{"num_hidden_layers": 13, "hidden_size": 160, "num_attention_heads": 5, "num_key_value_heads": 1, "head_dim": 32, "intermediate_size": 320, "vocab_size": 8192, "hidden_act": "swiglu", "norm": "rmsnorm", "norm_place": "pre", "norm_eps": 1e-05, "positions": "rope", "rope_theta": 10000.0, "rope_fraction": 1.0, "qk_norm": false, "attn_scale": 0.177, "bias": "none", "tie_word_embeddings": false, "parallel_block": true, "init": "normal", "init_std_qkv": 0.0671, "init_std_o": 0.0132, "init_std_up": 0.0671, "init_std_down": 0.0132, "optimizer": "muon_variant", "learning_rate": 0.00114, "lr_mult_o": 3.0, "beta1": 0.93, "lr_head": 0.00449, "max_grad_norm": 1.0, "warmup_steps": 200, "schedule": "wsd", "decay_fraction": 0.314, "decay_shape": "linear", "final_lr_fraction": 0.02, "batch_tokens": [8192, 16384, 24576], "max_seq_len": 128, "doc_mask": false, "train_tokens": 244900000, "max_steps": 16533, "dataset": "wikipedia_en"}
MLP neurons of a small language model. Each row is named by its layer, matrix (gate and up: input weights) and neuron, and shows model dimensions 48-143. Each number is 50 + 10 x the weight over its row's rms, rounded and kept within 0 to 99. A neuron's up and down rows have the sign that makes its largest values positive.
After each neuron's rows, "fires on" lists the tokens most often at its 100 highest values on Wikipedia text that the model never trained on.

L9.gate310:48 47 46 62 43 57 51 45 56 60 43 53 50 64 57 51 64 34 44 65 56 66 71 55 64 58 61 56 52 70 55 42 50 43 43 42 71 52 59 60 59 36 61 64 58 41 37 44 53 61 29 66 60 70 49 38 52 56 49 54 38 60 35 71 48 36 44 42 61 48 57 34 62 57 61 57 32 40 34 46 44 55 59 57 52 46 40 72 58 43 35 52 59 55 68 50
L9.up310:47 40 40 55 47 50 49 46 50 59 42 50 36 54 66 58 44 67 72 54 57 53 50 53 42 47 59 35 63 58 65 44 57 50 38 42 26 31 47 43 43 61 55 52 64 42 68 35 58 40 36 61 48 62 49 47 57 69 44 54 37 48 53 53 36 61 56 49 48 62 44 43 46 42 40 59 52 48 34 49 53 30 36 42 45 55 31 35 49 51 37 56 42 51 51 46
fires on: " re", " There"

L7.gate146:54 55 45 53 54 53 63 56 42 46 31 52 64 59 46 52 39 44 46 52 40 68 44 64 59 57 48 52 45 58 44 40 45 52 37 55 50 66 67 53 59 63 57 53 63 50 46 52 61 65 54 38 50 59 61 55 49 65 43 61 59 56 67 49 61 50 47 40 72 57 64 56 75 43 40 74 36 49 53 44 63 56 35 56 62 43 51 54 51 52 50 43 65 60 58 69
L7.up146:58 38 49 36 53 62 42 52 44 48 46 54 47 45 29 49 36 62 46 36 45 37 55 33 57 61 40 55 51 50 46 47 41 42 50 57 41 70 56 50 52 50 48 49 67 48 44 35 46 55 56 40 75 51 60 57 42 51 39 73 60 53 54 61 56 46 45 57 48 58 65 54 51 51 49 39 23 54 46 44 68 53 64 68 57 45 52 45 37 55 38 53 45 60 63 52
fires on: ".", "ed", "ian", "n", "ia", "i"

L5.gate65:52 74 34 44 34 36 51 57 62 41 46 64 45 56 66 40 49 39 38 58 59 41 61 62 54 51 30 48 52 59 47 58 50 51 39 37 48 34 69 62 51 46 62 56 63 61 50 40 48 56 61 66 62 55 50 29 41 59 70 64 39 55 56 55 71 53 48 37 49 38 35 56 50 32 39 55 68 48 62 49 57 71 63 47 36 42 51 39 43 55 57 58 61 43 52 57
L5.up65:38 53 43 48 50 48 52 54 34 54 41 39 41 58 57 45 58 34 53 40 56 57 52 40 57 34 58 44 58 55 47 38 39 49 43 40 30 25 56 58 58 45 38 52 51 58 52 52 49 66 46 44 44 52 56 68 60 47 38 42 45 39 38 45 54 54 58 44 44 59 59 46 44 56 76 71 46 54 79 39 47 43 31 30 50 38 45 38 45 56 27 45 50 66 31 61
fires on: "'"

L10.gate184:58 32 44 51 49 64 60 56 66 57 52 58 74 63 45 68 46 42 49 46 33 57 53 42 48 47 48 43 78 47 54 62 55 50 76 48 57 59 50 52 58 52 50 54 47 42 51 48 57 49 65 53 41 35 49 45 77 66 48 50 49 43 43 47 57 59 54 53 60 67 58 64 53 49 61 49 60 57 48 57 42 52 45 68 36 45 56 37 52 39 39 61 44 53 40 58
L10.up184:69 57 64 47 49 37 52 53 45 43 63 56 70 46 43 52 54 33 41 64 63 36 71 33 34 54 49 50 46 51 54 52 54 62 58 73 56 47 32 39 61 38 32 65 64 53 57 46 39 45 57 62 45 51 60 60 37 46 47 32 65 44 50 68 52 44 37 55 31 40 47 50 35 32 56 52 66 51 56 53 51 57 38 40 48 32 65 59 56 71 45 48 67 57 46 42
fires on: " /", "0", " mi", "3", "4"

L10.gate148:56 54 53 64 61 63 58 46 53 48 54 53 55 40 41 56 43 57 33 38 41 46 42 53 52 47 53 38 60 48 34 54 34 42 48 49 60 50 36 42 55 64 53 52 63 46 51 62 44 28 39 44 47 71 43 59 72 46 61 54 61 45 51 76 69 43 44 56 54 59 49 64 55 73 46 44 27 53 54 54 39 62 33 44 71 58 46 34 45 37 40 62 36 44 48 48
L10.up148:30 53 64 66 61 47 64 47 46 33 44 36 50 49 52 44 46 64 40 50 51 41 67 49 58 46 44 43 35 41 30 40 43 55 22 58 58 39 40 40 64 62 49 62 56 37 42 46 48 43 45 51 33 52 54 48 40 62 43 42 48 50 67 49 58 41 43 36 50 55 49 64 53 66 58 46 49 53 53 56 71 55 43 55 64 57 57 58 45 46 50 45 30 42 45 41
fires on: ":", "ed", " Co"

L6.gate131:58 68 34 26 56 54 58 46 50 54 38 64 50 39 56 56 38 53 54 56 59 50 60 43 56 57 49 50 39 42 50 67 27 59 46 43 39 51 45 30 53 46 57 67 27 53 62 60 27 53 41 45 49 53 46 53 55 53 35 56 74 46 29 52 47 56 61 51 51 54 33 62 54 45 44 54 53 50 40 68 58 40 66 46 60 42 42 41 50 52 48 55 53 50 48 59
L6.up131:65 51 55 65 42 46 82 59 38 61 38 55 38 48 67 67 64 49 36 48 63 53 69 48 43 60 51 49 44 48 50 62 48 43 49 51 58 38 31 74 70 62 49 49 29 57 47 58 44 48 53 74 50 45 51 83 48 59 50 50 60 37 54 42 47 51 44 50 37 38 41 54 67 55 49 54 59 57 46 70 56 67 54 35 64 69 51 38 60 51 62 67 45 58 37 57
fires on: ",", "t", " at", ".", " =", " in"

L5.gate260:49 51 63 50 40 48 26 43 44 42 35 59 40 56 50 50 65 76 25 50 37 48 70 42 54 64 61 68 62 48 44 41 59 60 51 44 47 55 46 49 47 67 50 50 43 52 66 55 46 52 61 64 63 47 56 50 53 54 52 35 48 34 48 54 57 57 51 37 35 51 60 56 49 37 57 38 53 36 53 65 52 54 59 38 44 42 41 48 60 44 37 55 36 52 35 58
L5.up260:68 57 45 52 59 64 45 20 26 40 44 44 73 52 59 43 60 69 52 53 46 44 33 60 55 37 69 49 52 53 59 53 44 42 59 55 47 41 49 53 58 52 35 35 48 51 59 50 42 49 72 42 43 54 35 62 55 39 30 51 46 43 48 49 61 35 56 54 59 51 63 72 49 52 46 67 43 64 58 40 53 67 42 43 48 45 42 52 47 56 47 49 52 44 24 42
fires on: "f", "g", "-", "h", "s", "vo"

L6.gate180:58 51 51 69 37 42 60 34 73 39 22 57 59 63 47 56 45 52 57 62 50 44 51 34 42 51 47 57 46 39 52 51 60 51 33 52 43 51 62 61 41 64 46 30 47 51 47 60 61 61 40 56 49 60 59 52 52 57 52 35 56 47 37 49 36 52 58 63 65 59 69 54 42 42 46 54 50 39 43 55 52 52 42 48 56 27 55 60 43 37 31 48 56 50 33 60
L6.up180:61 66 54 52 45 57 53 53 37 62 59 55 62 33 62 48 39 48 69 42 65 68 58 45 46 58 50 29 45 56 32 49 28 39 64 60 60 59 38 47 68 40 51 54 67 58 55 43 53 51 64 59 59 61 48 39 40 47 47 50 64 56 61 41 52 43 67 36 55 63 37 36 57 43 37 62 44 58 46 51 46 52 45 45 53 43 30 57 64 47 60 50 54 50 42 56
fires on: "s", "S", "mission"

L10.gate298:59 59 49 52 47 44 49 40 60 36 29 49 42 49 27 42 46 66 38 47 40 40 53 61 49 44 35 55 39 51 35 44 60 47 49 74 62 45 38 54 61 50 52 44 62 40 56 54 36 54 50 49 37 56 58 55 69 36 42 47 49 49 65 57 45 46 49 39 46 32 61 61 54 58 49 47 16 58 38 49 51 49 54 39 49 57 47 61 40 35 37 49 42 38 53 60
L10.up298:46 50 35 58 42 48 45 45 38 41 50 44 42 50 55 48 39 32 42 47 58 55 52 51 51 50 77 57 43 35 47 44 41 56 49 40 41 60 59 38 34 44 27 42 45 53 54 57 38 53 58 33 48 42 29 48 52 45 45 55 42 48 66 57 58 38 47 49 63 58 43 48 61 34 49 57 47 46 49 58 54 33 46 61 48 53 45 48 55 32 45 43 35 44 60 43
fires on: "s", "ed", "es", " place"

L10.gate210:56 42 38 66 38 64 71 57 66 50 46 43 56 41 34 61 33 48 57 43 55 58 58 42 54 49 34 46 61 46 65 46 51 48 50 47 54 64 53 45 58 44 42 41 48 47 55 56 37 48 51 56 56 49 49 41 65 61 35 37 53 53 52 52 62 45 38 26 61 63 69 46 53 48 61 50 36 55 41 65 53 50 50 55 72 43 54 61 43 75 46 51 43 45 53 44
L10.up210:55 37 61 34 53 55 41 41 53 58 56 49 69 46 36 46 64 34 45 52 55 46 33 43 60 47 51 55 59 33 60 41 47 47 55 54 39 67 52 62 56 54 48 48 58 62 52 52 55 35 37 66 47 55 31 35 48 52 46 32 58 47 66 71 39 43 47 49 38 32 51 77 40 63 40 31 54 67 47 29 58 41 61 50 49 44 64 39 46 57 55 44 69 59 44 50
fires on: " over", " up", " ex", " about"

L5.gate58:52 60 64 58 54 35 47 44 56 41 48 35 52 56 60 32 58 33 65 34 43 54 53 56 59 48 47 42 41 61 69 51 68 47 64 54 51 36 55 48 59 41 55 50 51 48 38 27 42 56 45 51 40 49 55 44 41 41 37 59 45 58 49 39 37 46 55 59 48 39 35 59 51 59 43 56 39 46 27 51 40 55 44 46 40 48 62 45 54 74 53 57 64 44 58 44
L5.up58:47 69 51 42 59 52 47 62 32 47 61 58 57 48 52 50 45 57 51 50 68 42 61 77 36 43 49 45 31 54 52 40 67 28 57 30 49 55 46 48 43 53 53 46 46 51 59 54 63 63 53 54 64 49 53 53 57 56 50 34 47 58 41 35 53 55 60 52 38 49 27 47 44 45 48 38 43 39 50 48 58 65 57 48 50 41 72 72 47 43 59 46 59 39 46 51
fires on: "'", ".", ",", "5", ";"

L6.gate280:47 56 43 59 41 57 61 30 38 36 42 52 65 56 63 35 39 58 49 41 48 45 56 59 39 49 55 52 55 47 71 51 42 42 59 36 69 62 43 68 61 57 62 38 53 53 51 56 25 48 54 56 53 51 47 56 49 37 48 53 65 55 43 58 54 45 44 56 36 64 34 49 49 54 43 46 51 41 39 60 50 31 79 50 44 56 59 59 64 37 61 66 53 50 43 52
L6.up280:37 48 31 40 53 40 54 51 46 40 47 46 53 52 71 62 60 55 47 46 56 67 31 54 47 47 48 70 26 48 60 72 45 55 63 40 59 48 39 48 46 38 45 54 54 41 46 49 34 54 57 65 49 54 41 64 39 37 29 56 51 42 61 46 50 66 49 46 47 60 57 43 48 68 54 44 40 63 43 50 38 52 66 49 53 54 67 38 35 51 69 48 39 53 39 48
fires on: " in", "d", "t", "l", "un", "ul"

L9.gate178:61 42 57 46 45 68 66 58 59 50 65 42 51 57 55 48 58 51 32 47 50 42 55 44 51 46 43 44 63 29 51 26 56 47 49 61 53 45 38 48 57 43 55 56 56 60 38 42 46 73 31 43 50 49 38 50 46 51 41 54 56 40 44 49 39 53 33 64 48 67 58 59 49 39 31 71 50 37 48 43 59 56 47 39 45 38 54 53 62 49 43 35 48 47 48 58
L9.up178:60 63 56 64 35 27 43 43 48 61 68 44 53 47 50 48 44 63 36 55 50 59 63 25 69 43 54 38 54 32 61 39 51 46 53 42 43 43 50 36 57 42 62 67 50 43 33 58 57 52 75 47 44 53 54 53 44 44 41 52 63 60 62 40 47 59 42 53 56 51 60 54 61 42 50 36 31 50 49 40 63 54 44 63 36 46 48 53 45 56 58 58 56 45 51 68
fires on: " as", "s"

L7.gate44:61 57 55 44 52 17 51 46 60 64 49 52 55 56 47 39 44 59 46 54 52 58 47 56 48 55 47 56 40 47 54 54 53 34 48 49 75 47 42 45 59 50 59 67 56 45 34 51 49 50 66 45 55 60 47 59 56 55 52 43 54 25 60 70 62 47 43 46 74 42 57 76 34 51 40 35 44 54 51 67 51 69 51 65 42 61 55 28 50 45 46 49 58 42 50 43
L7.up44:61 64 44 45 48 53 47 49 58 54 42 49 66 49 50 59 42 54 38 60 57 45 49 38 40 35 49 48 47 57 38 45 30 45 41 33 48 47 45 52 62 41 46 59 57 40 48 47 62 47 50 60 60 48 46 44 59 54 44 41 50 39 54 45 67 45 33 62 43 66 46 46 39 47 55 57 64 49 49 54 60 42 49 34 50 57 56 49 29 54 40 57 35 51 55 39
fires on: ":", "d", "en", "l", "dr", "bl"

L10.gate23:44 42 48 39 35 58 36 42 40 27 44 45 57 37 52 57 52 58 60 55 43 46 56 54 63 53 35 52 61 42 54 71 56 52 42 44 54 42 54 53 50 49 48 43 59 52 55 65 47 46 53 48 58 33 46 57 45 60 55 47 48 36 50 50 61 49 51 53 46 56 54 43 52 65 56 73 49 58 35 42 68 62 41 60 57 66 42 23 61 49 45 52 51 50 54 37
L10.up23:38 71 50 57 46 53 65 62 61 48 42 65 45 47 43 58 51 61 51 45 40 61 54 30 41 28 58 42 61 47 45 64 48 46 58 54 43 45 40 48 58 37 46 31 44 56 25 49 43 51 61 55 41 71 51 69 63 32 46 40 68 55 63 61 63 47 48 44 61 59 46 66 60 46 55 56 39 47 16 45 43 52 44 43 65 57 55 46 42 52 53 41 52 51 47 54
fires on: "s", " they", " Men", "ers", "Men", " I"

L5.gate104:63 53 54 62 52 51 50 60 54 41 72 35 34 63 39 42 45 70 54 83 58 45 41 24 56 62 32 44 42 33 48 51 26 57 53 31 59 47 36 36 72 54 50 68 55 38 51 56 60 51 41 53 47 45 48 57 55 60 44 55 30 35 34 60 62 50 50 54 58 75 43 55 51 51 44 50 19 42 47 43 50 55 45 38 57 36 63 42 55 51 52 44 40 44 49 45
L5.up104:65 68 49 54 49 51 59 67 44 61 43 53 45 56 58 45 44 54 29 70 38 45 44 52 48 54 54 32 88 70 64 35 63 51 54 46 56 42 55 42 48 42 52 54 58 51 48 47 56 41 71 47 48 53 61 46 81 53 39 62 56 42 38 46 42 38 41 51 48 40 49 30 53 50 59 47 55 45 42 30 54 44 39 46 37 51 38 46 69 46 43 52 59 41 49 42
fires on: " as", " –", " |", "-", " by"

L10.gate227:44 66 44 63 36 66 51 47 49 57 53 44 56 51 55 48 58 49 41 58 40 48 52 46 63 45 42 69 53 42 66 69 60 48 44 54 62 47 50 78 50 55 38 62 65 58 44 38 40 51 38 50 45 46 71 61 61 56 52 43 44 27 56 59 47 45 58 51 42 53 48 61 48 13 52 59 48 40 44 56 49 50 49 53 38 58 51 43 39 55 36 54 46 55 77 47
L10.up227:47 50 49 62 50 37 39 62 53 56 38 57 52 29 68 46 71 50 53 54 47 47 62 54 61 59 32 54 37 37 53 42 64 42 23 35 33 51 39 60 56 56 45 67 78 58 52 57 52 44 41 65 40 46 51 52 58 64 51 59 52 47 59 52 54 50 55 27 50 59 59 41 49 40 50 67 38 17 48 57 56 39 46 62 49 46 39 50 53 57 54 44 40 49 68 50
fires on: " S", " re", "I", " Dis", "is"

L7.gate203:51 35 56 49 36 43 41 56 47 44 48 67 48 51 50 59 66 47 31 53 44 56 52 57 51 46 20 49 59 42 41 40 36 51 42 51 69 44 47 63 56 58 48 60 37 31 35 51 53 52 58 53 53 43 43 40 54 51 57 38 74 50 47 46 65 49 58 62 45 63 67 50 47 59 56 31 56 63 39 54 38 38 47 66 52 58 54 48 50 55 63 42 51 61 74 71
L7.up203:42 43 42 60 55 45 56 59 39 58 52 42 62 49 57 66 49 65 40 34 46 46 79 46 54 47 57 38 52 54 59 52 33 58 45 50 53 62 49 40 54 64 48 43 45 56 46 55 40 47 70 53 47 35 29 47 46 49 54 45 55 57 48 56 44 40 69 47 71 52 40 56 49 56 51 35 37 53 42 66 54 50 52 58 48 51 39 65 75 52 60 60 51 54 51 49
fires on: " the", ":", " The", "The"

L9.gate88:46 36 54 69 51 32 50 36 41 44 44 70 61 50 58 50 25 55 53 68 58 50 48 48 58 39 54 37 49 44 58 48 47 51 61 44 71 55 40 52 53 34 45 47 48 30 50 63 61 64 51 64 50 46 70 57 36 54 41 32 41 34 60 50 54 40 36 54 32 58 44 63 43 71 48 39 50 56 53 67 38 52 49 67 44 55 50 50 54 57 51 50 42 53 34 44
L9.up88:69 65 60 45 51 59 80 46 58 46 52 42 72 45 56 53 56 55 60 47 53 40 66 56 52 35 42 53 55 51 56 40 36 57 58 53 63 72 50 62 68 48 38 33 52 62 33 47 42 48 61 66 48 52 46 55 41 45 59 54 49 32 49 56 61 35 47 49 55 48 61 45 56 53 37 48 59 43 48 58 38 27 56 56 60 48 40 42 53 51 55 46 51 37 67 51
fires on: ".", "c", "min", "ric"

L7.gate247:46 55 45 52 36 45 63 45 62 54 41 44 54 41 53 54 48 66 36 57 55 41 48 49 30 53 36 53 54 45 29 44 49 53 43 44 31 52 45 35 42 44 48 69 42 39 53 63 42 52 46 41 65 53 45 56 44 50 35 62 39 58 38 50 50 60 38 56 35 58 45 40 61 43 49 39 43 42 34 60 48 51 45 56 56 43 40 52 41 43 49 46 51 62 42 49
L7.up247:61 47 49 53 46 68 52 60 40 46 58 60 66 44 55 49 51 37 50 42 59 57 63 56 44 53 53 44 68 35 45 39 55 49 62 58 64 40 46 49 56 44 64 44 51 52 39 60 40 59 57 51 73 36 55 48 46 39 51 44 53 38 39 60 63 61 74 62 59 37 41 54 52 43 38 28 39 55 36 46 45 36 44 56 46 59 61 57 37 41 53 44 44 46 62 56
fires on: "1", "3", "al", "ing", "s"

L10.gate96:46 55 63 61 57 43 71 60 39 46 44 56 42 77 52 46 58 41 35 42 46 46 52 46 57 57 44 64 42 58 43 61 75 48 30 41 77 48 48 45 48 46 52 60 30 63 51 57 57 49 53 47 44 29 74 35 63 48 54 66 36 51 63 46 52 50 47 42 58 55 67 45 45 56 54 42 71 58 41 51 37 32 55 59 45 37 49 42 47 50 73 37 47 44 43 62
L10.up96:58 46 50 60 42 52 58 57 76 54 41 33 67 32 56 45 39 44 38 66 49 64 60 54 49 58 52 41 43 46 43 58 53 62 27 47 73 47 71 60 42 52 42 73 49 46 54 20 52 44 47 36 37 57 62 82 45 57 61 51 50 48 46 51 70 40 48 62 21 48 60 58 42 43 49 52 43 45 35 70 59 43 58 52 51 57 59 39 54 59 43 61 47 53 40 55
fires on: "2", "1", "3", "4", "7"

L10.gate282:56 37 44 39 69 46 42 60 43 47 64 42 55 69 62 55 55 52 52 50 42 37 47 57 30 67 44 58 55 44 55 37 44 58 53 48 59 52 56 65 43 47 54 50 50 58 66 60 61 66 52 30 59 57 34 18 56 48 60 60 45 36 46 57 61 45 54 43 50 44 37 37 60 50 39 72 43 68 41 48 42 42 53 43 51 50 51 64 39 37 56 32 50 46 68 49
L10.up282:46 36 45 63 56 45 56 49 52 68 56 44 67 64 41 66 56 69 40 32 54 58 58 33 47 44 53 54 55 32 54 44 44 55 53 48 40 63 54 58 44 31 41 54 49 56 29 50 59 59 58 54 47 58 47 58 32 58 57 57 59 54 52 53 36 66 49 46 61 69 53 57 32 58 47 46 56 74 47 49 51 24 50 44 54 57 65 36 52 37 63 36 46 61 60 66
fires on: "al", " most", "ly", " so", "e"

L9.gate244:40 45 52 64 65 52 69 70 65 48 41 59 57 35 65 37 55 41 41 53 54 54 37 48 41 43 51 41 52 47 47 47 46 52 35 51 50 52 49 38 49 49 45 57 51 56 54 66 50 47 37 53 51 54 55 43 42 57 54 62 58 39 62 66 57 41 51 60 53 52 40 64 57 53 50 48 52 59 55 62 50 87 65 51 58 63 61 37 45 45 64 50 25 60 27 45
L9.up244:54 56 53 47 62 34 48 41 49 55 61 57 45 50 54 45 53 47 44 53 73 43 45 22 32 57 42 39 66 54 44 42 33 57 40 46 63 35 47 39 42 49 59 42 43 37 44 52 31 49 45 42 43 57 61 56 33 40 44 55 59 56 43 61 44 35 50 46 51 62 41 58 49 58 45 38 58 45 71 59 48 37 70 68 51 54 56 37 48 46 45 67 35 40 53 46
fires on: " since", " until", ":", " in", " of", " from"

L10.gate279:61 40 51 38 49 58 52 57 50 30 54 50 50 48 55 53 65 50 40 63 43 64 47 54 41 36 60 51 54 47 51 54 42 59 59 46 57 41 41 49 72 38 54 33 38 52 50 53 37 35 61 28 51 64 58 48 51 45 57 54 60 40 32 83 47 45 27 69 68 47 44 57 53 59 51 46 47 59 27 50 59 54 50 63 55 33 46 55 52 25 65 62 41 59 43 48
L10.up279:53 46 41 46 41 59 42 54 39 57 52 58 44 54 64 50 51 47 34 49 67 32 55 56 48 40 53 40 62 47 48 28 60 48 41 44 58 49 41 60 58 36 30 57 55 55 61 48 48 58 57 33 42 49 63 84 45 59 68 62 53 50 44 56 33 23 55 56 50 47 51 46 44 58 66 28 45 63 40 50 39 54 45 46 53 51 60 49 52 48 51 50 56 41 70 44
fires on: "4", "2", "3", "5", "7"

L7.gate107:67 37 56 61 45 45 56 44 71 51 45 42 60 47 52 56 48 57 56 65 62 72 50 50 51 49 50 67 54 47 52 67 43 42 29 41 51 42 56 41 33 49 53 35 58 56 58 52 33 57 53 40 49 46 52 51 65 35 45 59 47 65 67 51 60 43 46 55 57 45 70 40 50 48 45 69 56 58 60 30 52 43 42 73 55 56 50 55 53 37 36 44 55 54 44 31
L7.up107:47 28 50 58 53 54 52 60 51 61 53 55 26 45 50 60 58 44 43 43 42 55 63 51 51 53 64 65 52 68 53 76 50 42 65 55 31 57 38 44 51 71 40 28 69 46 39 55 48 52 59 36 45 52 55 41 49 65 63 61 67 27 52 65 63 45 56 43 31 55 58 48 41 40 47 65 44 57 48 50 48 41 51 61 43 44 51 45 61 51 40 50 62 64 43 54
fires on: "s", "er", "es", "ers", "ions"

L7.gate211:30 38 65 56 55 37 60 43 48 26 58 38 53 63 43 61 69 50 46 52 43 53 40 50 40 52 60 57 59 41 46 62 52 45 49 44 65 33 52 46 67 42 55 54 57 49 58 57 45 58 54 27 58 56 42 32 45 35 52 30 53 60 54 47 49 46 34 49 37 49 64 47 54 51 70 47 63 59 52 64 45 45 57 57 53 33 57 34 52 71 63 66 45 56 54 43
L7.up211:54 43 53 46 46 62 53 40 48 39 50 55 65 50 47 51 48 51 58 27 56 63 47 53 51 59 39 65 59 63 36 61 75 54 39 49 41 43 48 51 58 54 66 60 57 31 60 56 51 45 58 54 45 40 67 72 63 55 65 50 58 61 41 51 56 61 26 42 32 38 49 43 66 58 54 46 47 54 51 56 53 42 35 55 42 44 59 52 68 45 59 75 46 48 37 44
fires on: "1", "2", " (", "3", "4", "w"

L2.gate44:48 50 51 51 40 54 59 42 54 44 32 42 60 44 48 47 49 60 57 45 45 48 56 43 42 55 53 38 48 47 63 46 42 36 44 48 59 61 29 52 62 40 58 32 69 44 60 64 39 65 60 41 54 43 42 43 44 47 81 37 59 65 51 55 50 49 44 49 35 59 32 35 39 59 41 60 46 55 47 59 52 64 52 45 73 54 50 53 47 43 45 46 49 44 36 49
L2.up44:53 50 58 64 31 49 47 67 66 61 60 64 49 48 40 64 55 60 35 64 49 58 34 58 42 41 39 47 54 62 38 59 42 54 41 31 49 33 51 41 61 71 55 50 48 57 44 60 55 49 51 52 48 60 51 40 69 68 48 37 55 59 51 50 51 39 35 50 41 45 60 40 44 45 45 43 38 53 52 44 57 54 61 58 65 51 35 54 60 46 55 49 48 35 46 52
fires on: "\n"

L5.gate68:43 55 46 68 36 38 55 46 50 52 65 41 63 64 28 65 51 59 32 61 47 44 57 47 52 67 33 57 35 59 57 55 65 27 59 54 48 59 48 42 45 60 50 40 48 55 52 48 39 50 56 51 52 51 45 35 52 55 47 43 47 51 50 47 63 39 41 69 38 46 50 64 31 39 36 51 57 55 38 62 61 61 69 31 50 45 31 58 32 42 65 53 42 41 45 48
L5.up68:39 43 61 76 38 58 51 70 64 47 69 32 52 47 49 57 52 53 33 51 60 35 43 37 55 56 46 60 38 38 63 50 62 35 42 41 48 36 53 55 63 60 67 31 56 34 64 35 42 58 74 47 55 56 46 33 52 63 43 51 48 44 49 52 71 32 33 59 47 51 44 64 48 39 44 51 44 34 44 62 48 39 37 48 45 45 56 64 46 49 57 52 58 41 37 60
fires on: " /", "\n", "-", " ft"

L5.gate233:53 64 58 43 48 43 40 45 58 45 48 59 38 37 49 40 52 65 50 46 45 40 41 46 67 34 59 40 43 47 42 66 41 60 43 74 58 42 42 49 56 66 31 52 49 59 58 60 53 27 48 55 43 48 31 46 37 53 39 48 50 64 49 67 58 34 55 61 49 52 57 42 46 59 60 70 45 40 48 45 60 42 51 57 47 49 56 35 35 60 62 68 55 54 65 60
L5.up233:53 48 22 62 35 29 52 53 47 50 54 50 50 46 56 45 49 42 60 54 63 49 48 44 60 50 36 49 32 24 61 45 61 37 45 51 60 30 54 38 49 49 58 30 48 61 44 53 63 56 55 56 57 51 43 36 37 49 50 54 49 57 59 57 66 65 56 45 38 35 40 56 54 48 42 69 60 50 58 55 46 63 41 59 49 45 73 45 51 41 72 59 60 50 65 68
fires on: "0", "9", ":", "6", "8"

L6.gate80:45 43 46 51 40 55 63 53 78 41 29 49 42 49 52 34 50 47 45 25 50 61 50 60 40 45 37 37 36 40 47 58 61 44 30 44 47 46 60 49 49 33 52 57 60 55 74 68 58 57 52 58 58 55 24 39 54 60 49 49 38 44 60 55 73 47 51 33 36 59 53 48 42 71 21 53 57 48 37 52 51 33 44 45 42 46 44 60 46 44 63 44 46 49 61 56
L6.up80:55 50 42 47 72 52 59 43 64 34 49 42 37 56 50 38 51 49 55 63 60 68 43 65 44 58 67 46 41 42 54 47 67 47 53 50 48 40 55 44 29 41 59 59 62 44 58 63 49 63 48 57 52 68 57 47 57 56 54 62 54 56 73 35 38 38 27 74 53 44 31 46 36 51 55 57 53 50 37 47 49 52 52 25 56 52 56 64 54 50 50 53 51 36 58 49
fires on: " =", " is", " was", " announced", " gave", " in"

L7.gate122:49 55 60 49 50 49 63 37 47 72 49 53 64 52 45 53 47 46 62 54 39 50 35 30 38 65 37 55 41 55 50 56 42 46 46 43 62 51 77 46 58 49 41 56 46 32 56 68 52 59 43 59 52 50 44 51 45 52 34 46 51 29 43 43 52 38 39 44 51 53 61 48 32 28 31 58 53 66 48 65 56 49 53 73 77 53 46 34 37 47 27 59 63 59 50 60
L7.up122:51 55 53 63 45 49 60 52 37 40 61 44 67 38 50 40 37 59 66 41 53 41 51 54 38 71 47 35 47 31 50 58 38 54 37 74 44 40 44 47 69 40 34 55 61 69 40 50 45 53 37 45 51 65 62 54 49 42 48 54 45 50 48 46 65 37 34 50 63 63 39 66 44 58 53 40 51 54 62 56 43 48 55 50 63 45 34 58 45 49 53 61 40 53 53 60
fires on: " of", "ed", ".", " well", "c", "1"

L6.gate10:52 51 55 36 55 57 49 50 57 44 38 45 47 55 66 57 40 39 48 39 55 56 61 44 50 42 48 33 40 59 41 43 45 37 60 37 53 48 69 48 49 50 59 50 60 43 49 43 48 46 63 35 58 49 59 48 58 52 57 54 46 49 49 52 48 55 48 48 70 50 58 62 37 51 56 73 53 62 55 68 67 63 48 56 31 38 35 34 61 48 50 65 48 61 69 54
L6.up10:60 38 51 33 57 68 51 59 50 57 41 57 44 50 47 33 53 42 65 55 82 70 53 46 56 38 46 47 52 44 45 54 62 56 48 59 42 62 53 42 57 48 65 56 51 58 38 62 65 36 44 40 51 39 59 52 62 41 50 41 47 49 51 63 49 55 59 59 62 42 50 35 36 66 49 61 41 48 54 53 33 56 39 56 52 57 54 44 53 44 38 49 71 65 53 53
fires on: "th", " m", "'"